{
  "d_model": 512,
  "n_kv_head": 4,
  "rope_fraction": 1.0,
  "bias": "none",
  "tie_embeddings": false,
  "init": "normal",
  "init_std_qkv": 0.0263,
  "init_std_up": 0.0263,
  "optimizer": "adamw",
  "beta1": 0.9,
  "decay_shape": "linear",
  "final_lr_fraction": 0.0
}
MLP neurons of a small language model. Each row is named by its layer, matrix (gate and up: input weights) and neuron, and shows model dimensions 170-340. Each number is 128 + 24 x the weight over its row's rms, rounded and kept within 0 to 255. Numbers have three digits each. A neuron's up and down rows have the sign that makes its largest values positive.
A block is one neuron, or neurons of one layer that tend to fire together. After each block is what it responds to, as a language model described it from the Wikipedia text at the highest values.

L13.gate227:135154145153122164121131120141090135174169119155134100123115122126134137093111118155119131115104137145109132098098127126146117133059119125100136123150153148130146153120090119157157166124140114141108119129106156135089130096168106125093110109099107100116152097151119159129148147066111139168134132145126174150160103114139117119150102120145147131102160126104072143146109125103159118092104095150145173152123134093120103145123137159130115104151152104116104126124078137099135165154142133133113120095109153146130117166159
L13.up227:127136148156125140100126158167115120154135177156145116099122170132170099123137093152125074133137133129103126092116125174139126142075137116109158154131119155130181088124117101106144140137106128138135103146142122105133135128098158105162121104094119109111115122174140098146105108133106128108136159122120143133132164138103148095141113049102147158105168143065120145127158089116141168149140067126148129149164134103104132128104116158147137150125128104146091149154140105135101153136154118107140152113113140155166126137195
L13.gate293:104156111106146115089141108149134128099158112125146105140115136159075178116103068126109098104100176125112195123149122151144143099114144122155136159127111134102083137087153107134155167159108142128110134109128133153091153117210140115110095106147190115103158071136114129106110093148099166118103109144131140141124113117154139124103158131121114127096124089088134125082129128110099101142133127127160101130171126137170187154150109134134112162149126143152136133126145125085137139061115107130139157110113125142185123148136
L13.up293:085110118112133151156082159108124112172164186127101142115079131084158121115128080151145086177125129117109123109115144115141119127144112160136106108102182144114130108159108155104109126167179166140137164109131123112115151172135110173098124089109108124157159179122143110129152133100140159186135116138110142160102120107108139145115136137135148114159135086150109143162160158135209117120106157132112120111122114166128139128113186149121100107092144122160176128163146149144122146091138083113132120134147110154142149131125
L13.gate400:120129090137163106106116164128129110112187133105131146120122106155133129156125107141172088141148093173124160129081175108156125139095154076089095131150090155120107097123138137095133112167114136124123123111134115137167104130129096121102139113134112138149124055172125138116098108148160083120104117179133122117098112100119162087128141099151134122127134123137174143092100119098119107131151106163109131163193093127082093129127124106139136170123148132115138112135126096192117125098114114125137107174145127107113108144148
L13.up400:110159137182095106127127141092158098129140146163116153128103107095161124129171118143083113117115140122112122166171146146153135097142099122140128131134118117136115115139085118128147142112119105130099131131138158177150132144169139138172145119155118096148126136139101131121122127089087136087128111152113153129116132115166157106180123121090178123057116097114117140104106127113127135166122144122143086135085126129124136078119099140105171132151122140150127152126127146150138139154114148110112110128117130115100126132147
L13.gate710:122197117116113111117150128124139121161144137138109145142136124109147127139132139102082079152143103138079104131100107149188098165107133126092127146152117094117131149160145101137125104172111122134125153124113130135156151162103132114110130101120155132163129141102107134123143125145135126154201137141121115138070116137122195140141134136136134133150095088171113132131149132131139100116093100123144126132063120135160093119117117123147095129140135098095141136138064105126092110061105169097104134107100108135133147127190
L13.up710:126102147180126140150131143128109067123199131111120064117125140115121133085124153160179152122161120114076108163152097124114141163137125094119141157107131127091152150109166146164095093117121135156145177133138147093141128169105134098132154132130138089129174150157143137180187144128157143139131168170125118122114090171108097108105140084064140147118179156089131163127125131104153067092137124097103136128156124112118150112140127119116112134118164139135136085146122132087182090101130098100095108130070186170126104098123
L13.gate1140:097181108116179153157117163108136108154164130084121097115199075106138098108106105139126117147128113128101132112110118088101145139132148099137151154157145101096101084094115119128164129152098142154186165080107157145123148143125124151101160130143114134137111135106152113107138172105143126119136120181108123135142134080134125044103101122125109170107116160110134144148126110098180153144132087141148118086136113131180099110132117180127158128120158117143112098109115149105105137131145108138179112155129129151125124165152
L13.up1140:107125145107114125127167126112110115120158133082159204109114146163166127104143086150152162138117127123118175141135131137131099140151121121117114122139155130145098054129117141094134139114105091134140134103135118133125150155137131125082157132128145120110123079143113099114084115126115112122109130163144098129161085160100143147148105115113096094121119117146144114100142153120167094164131138083180119147130148148136096116131079102119155128150143118124087083164117151144122129124133159176137114112138148081163107096120
L13.gate1210:154118121134143170099156147145141075088167114081116120146117106143143166128116119103155137168175132135143145145100082137108187176161158095132116163127073113101171139110087091099130126120173147153122144100115146126123163122105136106083134136081135122137106114150097126143143124128133144133120110131116076147164142141138135114106090113113144096080083138114159118150081116127125114137138115116118082125141155144116093069094116124104136125104136145106105125111095138118155117142075139113087158157133110111116129145128
L13.up1210:121172120148102167152167137127136093102126097132147168115109083161136090100139102169163122145152112116083129133108072120128189150128163087105128107151158106118158126115083117126087156164092117105154101124095094106164135124128180115154148122162118147125100102168112131130118097122138116143155129164134159164121126154133104085075091105107154098081142112113094119106152124122114144129127155150131129144092096099101113114102144122120107165179123146108091110091128137113131125124143160102178126075182138140115108096116
L13.gate1222:104158139139168149147104114081115099150146121104127108086148127106129157116137133118129116135124068100075083094081148117154142147122126150098129114153115117074184142149085150142149120159125150126118131103119136094114160140096175145086118082173103160141136109115133134122134133146124085131167107109114104147116156118130129103109144147153181153116123124140128141172127139138158156096120120151121120143124165162089096138117142125113105160136126114098135096196106181106140115099110107102166114118126124108131089141074
L13.up1222:132131120113130112172134146119124162134120108144085144131140141122118114185125123119128173101127152166127142102109076122095145116172152119127156108144127157095120125153164126126119129109145119178137127112109118074098111124082125110127086117145163106143131107112127107160103118147168124136130152161128125122148132082155123119167098135132151119090120121087104148117145101125185110152139133135141101152106093158146152130129132154141139152150135129114105126135101131079153171156109138129133169105140131158132107146177
L13.gate1326:122123130096146124097128130099124124096159169106157124100123126109087137082131100134141126157088144153090119140131128143144112135130204066116143172150093164089158112065132140071157178150132130154105153103115114113111173120166092135111124141158094084139136142176104150123129122095106174113098134116097169129128167148123135089134109097153131109107126081151128110126149116151127111116104118158116095085118165137174136106082157141081146162117122094128122122138093180126093144121113143156064124152128130154086097117108
L13.up1326:124126134133119085137142135103112104093174173099170123106166106121120104132114136143171125098130132105090135140126149126157150115083139160133114145136098095120157184063150129113144153153141171124130095115095119108088123174143128139129130126164099079119126126149139092128135113095104159122130123122125086086147108151150114108097115158103144089093145150100101141150091171094135099090113148154133114117178068163147121140115136099096098147151097146108131123110123134124083122137154148116131104169115154140156113129125
Description: Linking words such as is, are, and, generally right after a building part or object is named in architectural descriptions, before its material or form (portico is supported, walls are made).

L2.gate30:115157151173113172146097116112083062195135121115156143126109125120125116126079155144157075126135090112147069098147125099070103127151096107159129093122147101106129161117132136162109134102123153123180106152160160142141119133141141144118117100123112127148112119143114111121132135102131119133144080086122148166131141123118140099176122103066099129118111117107130106095091121156153157125123134116156121141112107094145143167150159119121116146151125112141189118122101130147157129101111143130149123143095153107156133128143
L2.up30:089125123134115133123106114093151130141107118174099120131141089148142121120144107129129127133122186167140146089139119116139139136082133116159142138166114109133106155122157115149138133126136088164127102126149164122139139140126131143130136090111117125151136175112133136113142166138105213182108109147133107136146142133128141106179141125130101165113171130110165126080118125149148102104109147091197118150150131157140135133115125136116153095119116158103163132113114184100155121143172101111087112135107166114162113116149
L2.gate186:160111147084133157127110132112091087121112129136095104127182117144140091122146143168137101145099137103131147103163109109130134187145135131081134132162137126114152169141156140073116142110126123153144161141154108113107169157134096134119134116122140142161110070117095095109093146118145122139128096153106121159117122124100123118141165130141107119132143130112170139138154142120144132119133118156147117154086138165131095117129073085088125107125126160083129111112095132146148095100095122130163167133146128156120117109095
L2.up186:135115118124136175110091120093137066103095123114093103128108144129105141142133145141130111104113113091120115131107170111115158135150177161136148165127148085120111188136155117116111146136118130113161090125154144120129122196113137120106106121151152085175134096072128083119078107102136112133148130159084118124086112139112140144181152130113130157101114121111143126139116121135149095149148133149118139152147129109136149057125121110131140097159179111115150114101089119102111139129121117124141121160158169144100110083134
L2.gate269:090142074101118078161113130101113101086121125136147136092130130141136146140129136136101107100132142169104146088148169145108150140159140102150115112147092133105108123118095122126138134096134134150132148075098104109111107174150094160149168069134088122156095054125125157133142158104146088170113138094101100103167115143128124118103109096113091131112089132129145125126095146102113094141131152145167113117101122147117085145127090073142169105153128150136125115137084140165133135106093115143104140142097147109168136120116
L2.up269:090095122087134094125142151147121083127133109116114134136119094160119156092138095162149115093177105136133137113136134131123118108132163131125145105179108136169097140115117100130098109120108143140127156133122141094140143165152133152101123108144117122164113094112140143142126163108158094127144151124108141122145110168088151095095170103106089149148113119164101092108093132130118082146158136106173107101135105160065125128100145123150135132107121173138119084126108152158089108138103105117105117146117134083139071145110
L2.gate459:118096130098123139159121088126105102148110147124111103117146088130143174140114116140113115143126160099116103120139153131116115096112147104130127131125132134112097132151123121132129088113137154156122139075167135126129151131144112147111137068127160123194105105139136194137161101109168165169122144098069114143093117159123138106134140140172121136155082100142121108101107130129110115142103122161155111112138143121150112125159113120098131141156116112121111133114097178122119136111076124135070174134115165119156166124128
L2.up459:113124153114136134127124147115115065142111110069114113125160107127147155126089142140133107123164126102137110091137178154131104111164144117128135109125139110111114170153148082115126128135092165148104182140152125162148156127161152163145142128139124124191112125132090105146140112099163115166166159105110147122128126156113154136148099134166110137156123132146152110108094184164126111157131123100123085068090129126102104099115140122077106114123129138127135201106087134127072102130088125137085173133116107132082124121149
L2.gate603:106111102123154105167123148143170127139076115106082176090185144166121113134105147154120163155115175133184105120149186142123109092173125157103129128135145122108126153150120087125163130111135124130136133128137113081115140132080144122128163068174155102149091131169144173121112158134139131148123138147146059130159052164151154142131139131173093130134136112102141154152151104140147134146144157124093133127115138129157097123101138110127133134141154170145164138127156164124118139117086107199116128141133158128155159119162
L2.up603:145139135114126106127125137137087103127139166145139133124108130159160096111148104116120109136128133141141145174118142154150127105128081148090147173111142140138132183113107189104158176154144122136157117166145105138120094136131100152148075153152124133110104139127131107181135144158144098103115125163110122080142116136132098112108126123157145133115141117140140127164096136144130133142091184121179099170123084140097137083124105095145140138132100130158095140142122186115128132138165103144151072150078167130144120083145
L2.gate1000:141112148130180126103127145153113141167141130121068139148164167128102122108094116135130099109122129135115142112131089128147105129149129090114166138130156088078099138141126143142108142139151151127113158093113126131112152132162098093134151135116145156157148152140138134189166109073124133057114139138121128166192140149119086137165144115142129144168083157107154143129098143133070117165134127153171126129130106122140087133133106146074114113160153150094190094087131149133159102134110084076177089126076162114089122108100
L2.up1000:112109125128089147137117172134126117151125110132136140128152149143131168127111114131140135111141112100123100143150131139172100134118113112095153140098165121097156134137117131138136144115100135120163113129115145138117114150146122107117144128115129145120139138140111124165124128147124129142110152142113158110153097170162116175153134121107115103169078164098150165134084145115073116137136118141145089142118110104187118130138086131114139080105141112089103116125103143154124133137141140139151151160128209143141132081125
L2.gate1072:114105139120142112116088140116123071096135094115159116129155125142148163117133158187099121181121097141177132135146123133093174173154118108127123155141093168141140135151146115152133129086167142115131114152128135113092157167137131143122110085131135128146123100123107125116120143127133103131138155160119127145136126170143143104177141086130123152132113131122139088151096114152162138131104118096140088125117127112145112138098122097119142099099129141108124092095097132121126145124113122122110118180121187119115132154110
L2.up1072:115093133144111151100123085081103076155106141128099143116130117144138125139130160117143086086151081156113125111111157129138136166120121119114148114161158124130109197129131128142090190134149127118144105117129127172110145169157140138122093122125147127169123093104116110112107140099133146102141155133101172177124106101117109153131114159131121165076120133092181114131148133096144144143150081169136147099157151113145163140099124101112166135132139078109108113132104152110113137127105090131187180117108129159138116091137
L2.gate1316:144138136112120122121118158092105092134127134089132140121144073114081150130148146181116098106114128157119159127106135096105145097104166139097138145119146149131115167112135146151124195152149146129094150135117118133107140170130140106114129116114134110142121088152129134121104231131129099124155185132103164114102176127154114145113119117198128132107108103136113100115141116125106107150126137143147137130190146107085090133125102073122137093129105110095132098089118127117099121137150103146165127135140189131147142121139
L2.up1316:141131112116152154160143132115146108134094136089175121138116118123110119149182151182130078150096150153100114147137138115092132146116150141108122174072177130109120143109159133150128134102131102143122160140111152152147125157156119165137145098119124144154123084155126146140095140139160094157130144160117141119123133157119141130153122072148135127110146110168155087127157127124132109138161140136137075128180143108122092124107126099115153100100150091115154075131126108117135114143161121147124128126158175121139122118152
Description: Word-piece fragments opening or inside a longer word, especially "imp"/"omp"/"comp" (imp-osed, Pomp-idou, Comp-aring), plus pieces like ump, rop, anc, Met.

L13.gate84:081153092116138185121149134134148138158149148123101177148101119132093140155107103128120130141147152121103110163125122107160115111142125107099085083152151119111079103146142132175111115150106141134161148125143127142099121163163158110116187146105117111116197111138098114104108135160128088134126170103121123096120106105125103089106120115131163125148104098115106156093126127139177112139131152144051134110083136116134145129103098104139183128151137129140164142075109169150128090111165109135143149163132117128103124111080
L13.up84:080121123125106103139152127124148134134103115136101134140125114147137157110124091122117131116131151139099155131117147140139126112111154130118156135105167115125129162114078109137091144173155108123115170121108065113096144144154173121131139127101141114102145129126099131102125143141123145123113156145142146136123123128147121118082115092093159147092134122100139166110072140026136138099150132121147099115145093141108102105134119125133161173106156149124148125129122129190153146142129159132089152137134143105123105097153
L13.gate123:134094170121154163127099116096138126125135139093135128142079153121133167113110129134105118166147124141160162145119167178131123125179129138099173138117129112107155073120126159115159102112097135143109145156121109115117163112147112085147137155088132179151172115132103144097143118118127157110126180170144114104124139111128127149161161118141145111131125113115116122115112102102106104140124154110115155115134144098138158138089109153145090138080135139132125143136125140167148126122120109106131111106145101130117091151128
L13.up123:126150112152131154127108117056163126073157157111140130096132118146154081152142133113158109132158150119142107093138103138074134111121118149128154117152104081126131135142109116109118129164119141132060108146118146123125141135132193132149107128107154129143137128149129147069114130125109150155108166097146128137124130160103121180076139125149106140168139143111145113129114145140133155112119139131116160117110157152148127123114099134136136124134097183126106144107159112119139122138090115102089188092094099145088093138121
L13.gate387:184154116112160133103134115120108121131124157128131124084059143123133154118105155119150127148149141115107109126092144130115139150132122102139144122169118111112126102091120160137100146154140118107163126127092056098149152099115141143167110106069124137098107134137153110144143068105135118129148146101116173145148164112103085128106127141169140103124115158087134126153167135131142110119124117161137119136138177085101152174120133136124095129139092105115132094050099146127158119158126118134154160131136109143117104136085
L13.up387:159126085120127147137144109105145103174110136097121129128093147145121115106184143153120132176115201143143096132116140125123129138167110128115114148119139150154137099141128098138122130128168094105183153124114103109158126120118136147136133076120138128115137125125156123151143136142142116132118125089158142160103126134129125172119140136124117126106145164128129142144132114156128147122126141152139166153128172101086131130130145128141117109113151144141131122104131151147147119159147151101134139123145106134137145129117
L13.gate536:090135140093130159076155111102136123112145145116131129110105102118101165131139132131125118117160118146121116134090126125114150116142136124104135119168106085119114136114161117107124142169129128154162106125111143096129087086120118147130107119096115145093126140131127168088146090080129131136127127117125198109103151133174104111122124131125174143111158129158155119130100137121146100116122124130119113123151104111154096097140110174126141134158140150126133134119120100176136099134124117120151140143127147131122121152139
L13.up536:084154111114128133144136186097152097099107105125144152118107098156159128141133148114146142134121104127101102115118126158143110096133160149125123167094095133127124116124145110091117152155139113119131120137142120144150128141124116177088076136120095091111172150135154151146145084121085137125099080075153159135105142163125133151105126154128138099114170155128128113176159158088153147111171100108093131116155173072118114131114124112071113122123175158133141145137142131132172176117099122099140161148112144166133124111146
L13.gate549:201155121108088186121091133117113167128126157075163129147111107108111141114141111112103145184160073149123130112090150146102159150151136138112110156149146137104127122101128126142151165170135140116158111152118117121152143062123150093157148134063129125143144145125152114132120168139178124162117104109118129183117147109120107126106077141123128143168108138140122153126103132088166096102096142111105129106146125113143163142097125107128118155139114093160109120133158132166121149151175105081101115108124094129117157182109
L13.up549:141102120145141152077140133105102156130153093133166163100155099138135137118124143147114112159162118144088132119129144133115150159137154112105084133146125143118133120128138150101123126125113126087109086155137165117119128119120147119150147149097139134148133146161105131169141118118102132119106140103130162101102153123137083107142088114145097096110100114163144169120134142117175157121147123129126146159114110125133137106089080132134138097109185108139120147146130101166116119141126103147114157150096105109148116128136
L13.gate824:163102112066146114142159093142131123133123174121147153093144152103123076124138118110121131135129129129111131153177121089115163180127089164095137093155132113109126132118091131142160068123113107150159102091097128088136163146104154094176158130100117107114114149097094066112167111109143148157117125166107106144147100127180127137143118088105119114159108126173121110115133161084149091130106117170159142152170132137136117162111120112098149129142110113144144153112112111130067101099133131108106155108141156144130127140170
L13.up824:098128153112166158134126137094118127139136117117107132100145103143096135131137129145168134106183130111093171101113101128122134111110139119148155135158137137121151155097095148207162097184178180155109107138112160147108119165113137126124137115115130122104115143120142147135113090113116141146148157155118147113140118108165138088141051169107181115138111141151111114132128145135144112124138120145130167097127115155170103126133119128139113150157140122115115139146159152137167153117180136130169135158099142093112131131083
L13.gate921:168140097075156166117128148112157129137136134134115110124133077141098180096110135145132141120080094114121144134122124094116127124120161167088116127168132133137130127134132120156095145146158140157149102088136124152105187160122138108179137133139136097113177106156111117109131137126140104150150123138122140152093162115117104084189101079131145097155127128142170164103085139116094118136110125117134149101116084119133137143142112160110086143126143119144151119124115137129117141127112052078096126161106113158118119163103
L13.up921:134139113130122152138121120109097098135146136063139130102128104126103106152105146106172151154091129116116160131142118115137179135081081151129108162143107125072149167110124158125164098129144168092127088134139142113105127131133121160176127115126144107120141084107115108173103136105123174123094115109147114134130130098114104126118095141110154113119167141119138134098115160169111107114140117098121151122156111126165144116130076083149126141085146124078126109086128130144098137103129068088160137121052122167155088164121
L13.gate1164:092084097123128146124149129107172166086143168112137168130130108099126126083107130118128124142107088122152190109134109102125112142106155141132139153129169097128121143113117141122152111165174138122169154100110130119185168146146154128113102127115126161124113110113139150117151124107152154152133152171151138149132165127099109093083117146195150098126137158189120127169173134168154145126141136147125109128166118181112140133158087141158112131142133132145120113126144105122094121110118095125109094117093138173120110140142
L13.up1164:116118115109116199131117133090127136138124094137180142134110102133174139129103119083123158129124149140158174083080149120128108166108081178141087093158123162112155110090108153120123147124122156166152097129079087130115148125131123139144121091162127124094125145120121096110126131097147126144141126148150130156092166102138132116192121149156161116148136137156151126145152138143146139167099152160157125090135113121141173108165100105147154111120122136160128133124131090116110092093148142112131169128085091179119121171116
Description: Words opening or completing a modifier before a noun, often right after a or the, such as small, 1959, Fourth, one, sufficient, and word-ending pieces like -itter and -able.

L2.gate329:130111136086109162134102164116108145148126113159132113107111123159132145132078125156133133155136129119169151077120106118120161129082138112134152075145089156122148151144141107105108093126114131118188110112144127090104106137101139131145129138143130127164085104135148092129140152126158129147141106183116159110133163190133145150105110126160088103165122086141148145184096172106120176148109176151146080176089151121158134129155121137158124139123134126128109127131119119118148138119097141165140161148113117119131118127116
L2.up329:112132165092173126148090095153123095152108161087131140151156097141124144124114147135168159168144130138091149151114161091149114107080127096103122128114157091096130116142098144119158100109132136117126083144137139112136177147165108124140089097152156102087132167139117117158079104136185094112130110137112132119132136129169091119163152111144158164113125122120125098152114144086127121133140122117165186101160101108092148091133099080138116162123154107159132102112123155113117072115156039133138154176133118152146148113128
L2.gate366:107119126091133136110128148147137110099103111185118119123138126132106153140132170135166113160111128116128157130123146116124148080139136121122158147151088118122124106126135130111133145133074115136115123111098106160077119111128081115143135166113142130167127145130081101103128103106142131144125114130141115184123103143117125150085086097132088102149120147162167109154141124103061171124125141164115122138131140177143155119150121118166139121082193160123133130099067105135113138110149153097170141105119088072132185150128
L2.up366:135123123135129127134108132118173109149122168131161082148095124148133116102136134121103165113098127124091095122109122162161106175096160094137122164146147090126114120138108172105156129136097115142109140144080155115110126138134152077128119092104111183099144147163151133099127160147134100114125112112130113109111111098137097098146161081134175123138092122061149151129109133139114113135124111105144116100133157143166124071151166107088131138150115160148103133137150139150117101112168111144107115165131140131136088107094
L2.gate372:144138182120157118126144179131134099156120124143106138145094112132122115158096155132119125122152140143152121128113115118086129122118151130105145151154117111144131125128146191132101124164133117105128116139141142114147152162138141138125140123110127122068139117158121116104085126134152168153139133156137140136115201134167145085106127115133109144162123164148106105159119103068188116161116194112180103108128148135158134115129143105123107126100120157115160172115149167144140143086123127184101109131139158107159090102129
L2.up372:148111168128138108097130095157146213175184157103197126119087161167138107120128111111103164168116175145125160116163116121080130134113111137149133119142157114117141128097134114133167188138178098107087100155122156140119116132083098138130112117104101119092101097090133072106097103120122114127135128136132135108162131136137110144156088093145120158153139130099161123147087123159123135139115144109127161130110169105148148128072125149151178203124130150125119176186094120159147096113165149084103072126103112146101153139093
L2.gate374:133165135147105116128158121146113109103135130156178144173115131125120131167092106096080145097110114157126107108159122136181127133118147132106142111118092131144161133151133085062103158161145135104110099127115145086121103106120159138115146120121149172121141125122074123134152074147115095111133115119133110165150142113121117092124136128150126145123147137115134138141148087126143124135154117127102106116131159156136098121106142145139134143111108161160133151100090148110115143091177145106174145161088104136118112117150
L2.up374:112119131123144170112094097118149118141113133099179118108102123142166087112156107156095133147145136081149156159129122123174150152121125117149065131118183112107102127117161158142134118061123096111105099154107155134145171134152159148150125152107164126158085137166155119190096152141159150116120107111147113137111158139129113106121104100110104127127190140136112124117150131142138107113126158060143101118090089126127146136158115159134098090117141129113184147150084132092124106096142145149105152150138123097148121134145
L2.gate477:153073119124121096156130130134143126116100164113155103144144147134129107147132136122115146184111143133122152124112145130160148123128114143122106122148144113141159120155122133079142118131092084104147098121116059130103123132145133125148169159106158142100118144175098156080144143118132112178134148115172144154158121086133077166119155128108150111118101132147147137107082107108146107151153138142140147133126114123181113114105159092130124127104160130126112117125131130110172145105119122086127112178076133102155121150110
L2.up477:158117127124123122080112122152114079097142160114137118137151132130098137127095103134123178114119077087120113128113163126188155136162128130125142088134146137127158126123112131139135115131067138097113102125169096098101118121148125079140159136064153156092120111114129107131107130107152124126142130115101154112148111069136100113101117113122140090121125065150143091073115147137107151126168153111114123099142133151130124151115116146119081157118115120167158140120163137158121118102121109088117105122104132072156115133092
L2.gate745:098141127157116075152166119093126155119104139140116133161096136123087139117131097127121160085122145139139105095133112128184061118104127108136177103184136174134109108151114114111119113135073117133151112127167154095101124090103165107130089115060174119123103177146144130124125144108126106136148076150136103130134123087155138134131151112141131142126136135112128151168103095128120094157132156137164155130134154092160150148136110137193118091119150150124086134146127163133154126119130133172114121132117118091142140150149
L2.up745:103107124119146144151115151109116124107139154116129100149141107105146126146157102134125138111120118176159104120132127145096128135139150133105121097101137125172107117176106108148145132148184115192113111148154087136097102113128103129121127131176150101118147106159149091080128123127133116135113129150124143103136113122131089171135154123073117120149117095145150157141141144133095107154122091135146148113152143153121149104164118156091142140170167125111097094109173119156144151078108149099139141143118142140153156132172
L2.gate976:128151111110153124145144095130119115083116185154167108136075134139135156133137115109123148165091139126116115139109088129120124144133068088132125161143070152161136155144103137138138110109130132102095114099156121157112133176119146147085142095088160120144118121118085133145100127102125132141104112173135109150139094157130142107143110076103125120101093124101149157156113155127143159113089127131111171169160143181139110137094114109092156183156101115115135129120118152120162122125149127136137096109120100121180116150116
L2.up976:110142162131132139134160083121164078127127128104137128135123132105132122142110093115147132168118163133122113127089137138195119130098127104152149122142150136180102108172094130144116149130114118168118177111143101081096116101140149097145151106122137126134140167147099115132137150057151146113198152134112126143088100127145138142148126166130155100125075046126111129099127154099101123143141157139123102090143112101167108120161146120081142103149115145171114150131110116121117135133182147124163159150138148086142139156161
L2.gate1147:116155150127149172161116121154114120068146172116130126067148129122135148179122123086108151155125134149117163108129128116106144142109140155112126141126138130146145105125139148128134130188158131134145161106116101115112093109130187075182134090121172135081130100118139135134121169153143101093097133155160153074153139118150105127128089126081114138136086132155119101154115133111121113141148105131139159153130146144148134138116085091111140146141108134162158124091119128143090176126146105155116163164079121131115134136129
L2.up1147:152170094115104146127071149150134121094118125120129144154079118084132116086111171173129125142102122113089134140113133122111164128143130119131161120166168097122166158157114150114140149088102126162117145171136120096130115131139122131110115134092121155133100141116082152113112113126137117138104113109099089119149067096142143109159114099130109106141117144151127129135150157141161106128101162148098158136121093153182099126122080138125129185160152132105083138170123131135112132133113161134135140137113112074177138102129
Description: Adjectives of order, position or direction placed before a noun, usually after "the", such as final, fourth, second, southeast, top.

L7.gate258:122143152092102112090101096127149156122164145181089161160110114083124101144120165161138145163133105091155080132127138129145181172133146095129124102173145107122144121111148087114125121135108149128166098122143163095139153119152134067134102153092145142122123156155109120152125096107131113118147142132130118155124162127096135101128138112116136147156115149116142083109144106118160105129135121119179076151145120181134162114128149119106129146124088095139099138093097118112104103102156126117118113083086093152107145129125
L7.up258:078142140094135101076136181091139136117106112139198104136134172120092087135086122123136123130128170171150119110161123083135135130114149151098125132124123111146146134128137145130144124118122137080083158139127127151143095103104129105147121109120094059135177133146145093123159097128102111132113133085108185082145135115131108153141160124163102155115089108101126147164105138133179134180125150103060097107124118160167105137124117146134138145129120145135145104107122153124143122167140121143118129121146140188088153125136
Description: Ordinal words after "the" or a possessive, e.g. "the first time", "his second", "31st"; also "|" cells and other delimiters in tables and infoboxes.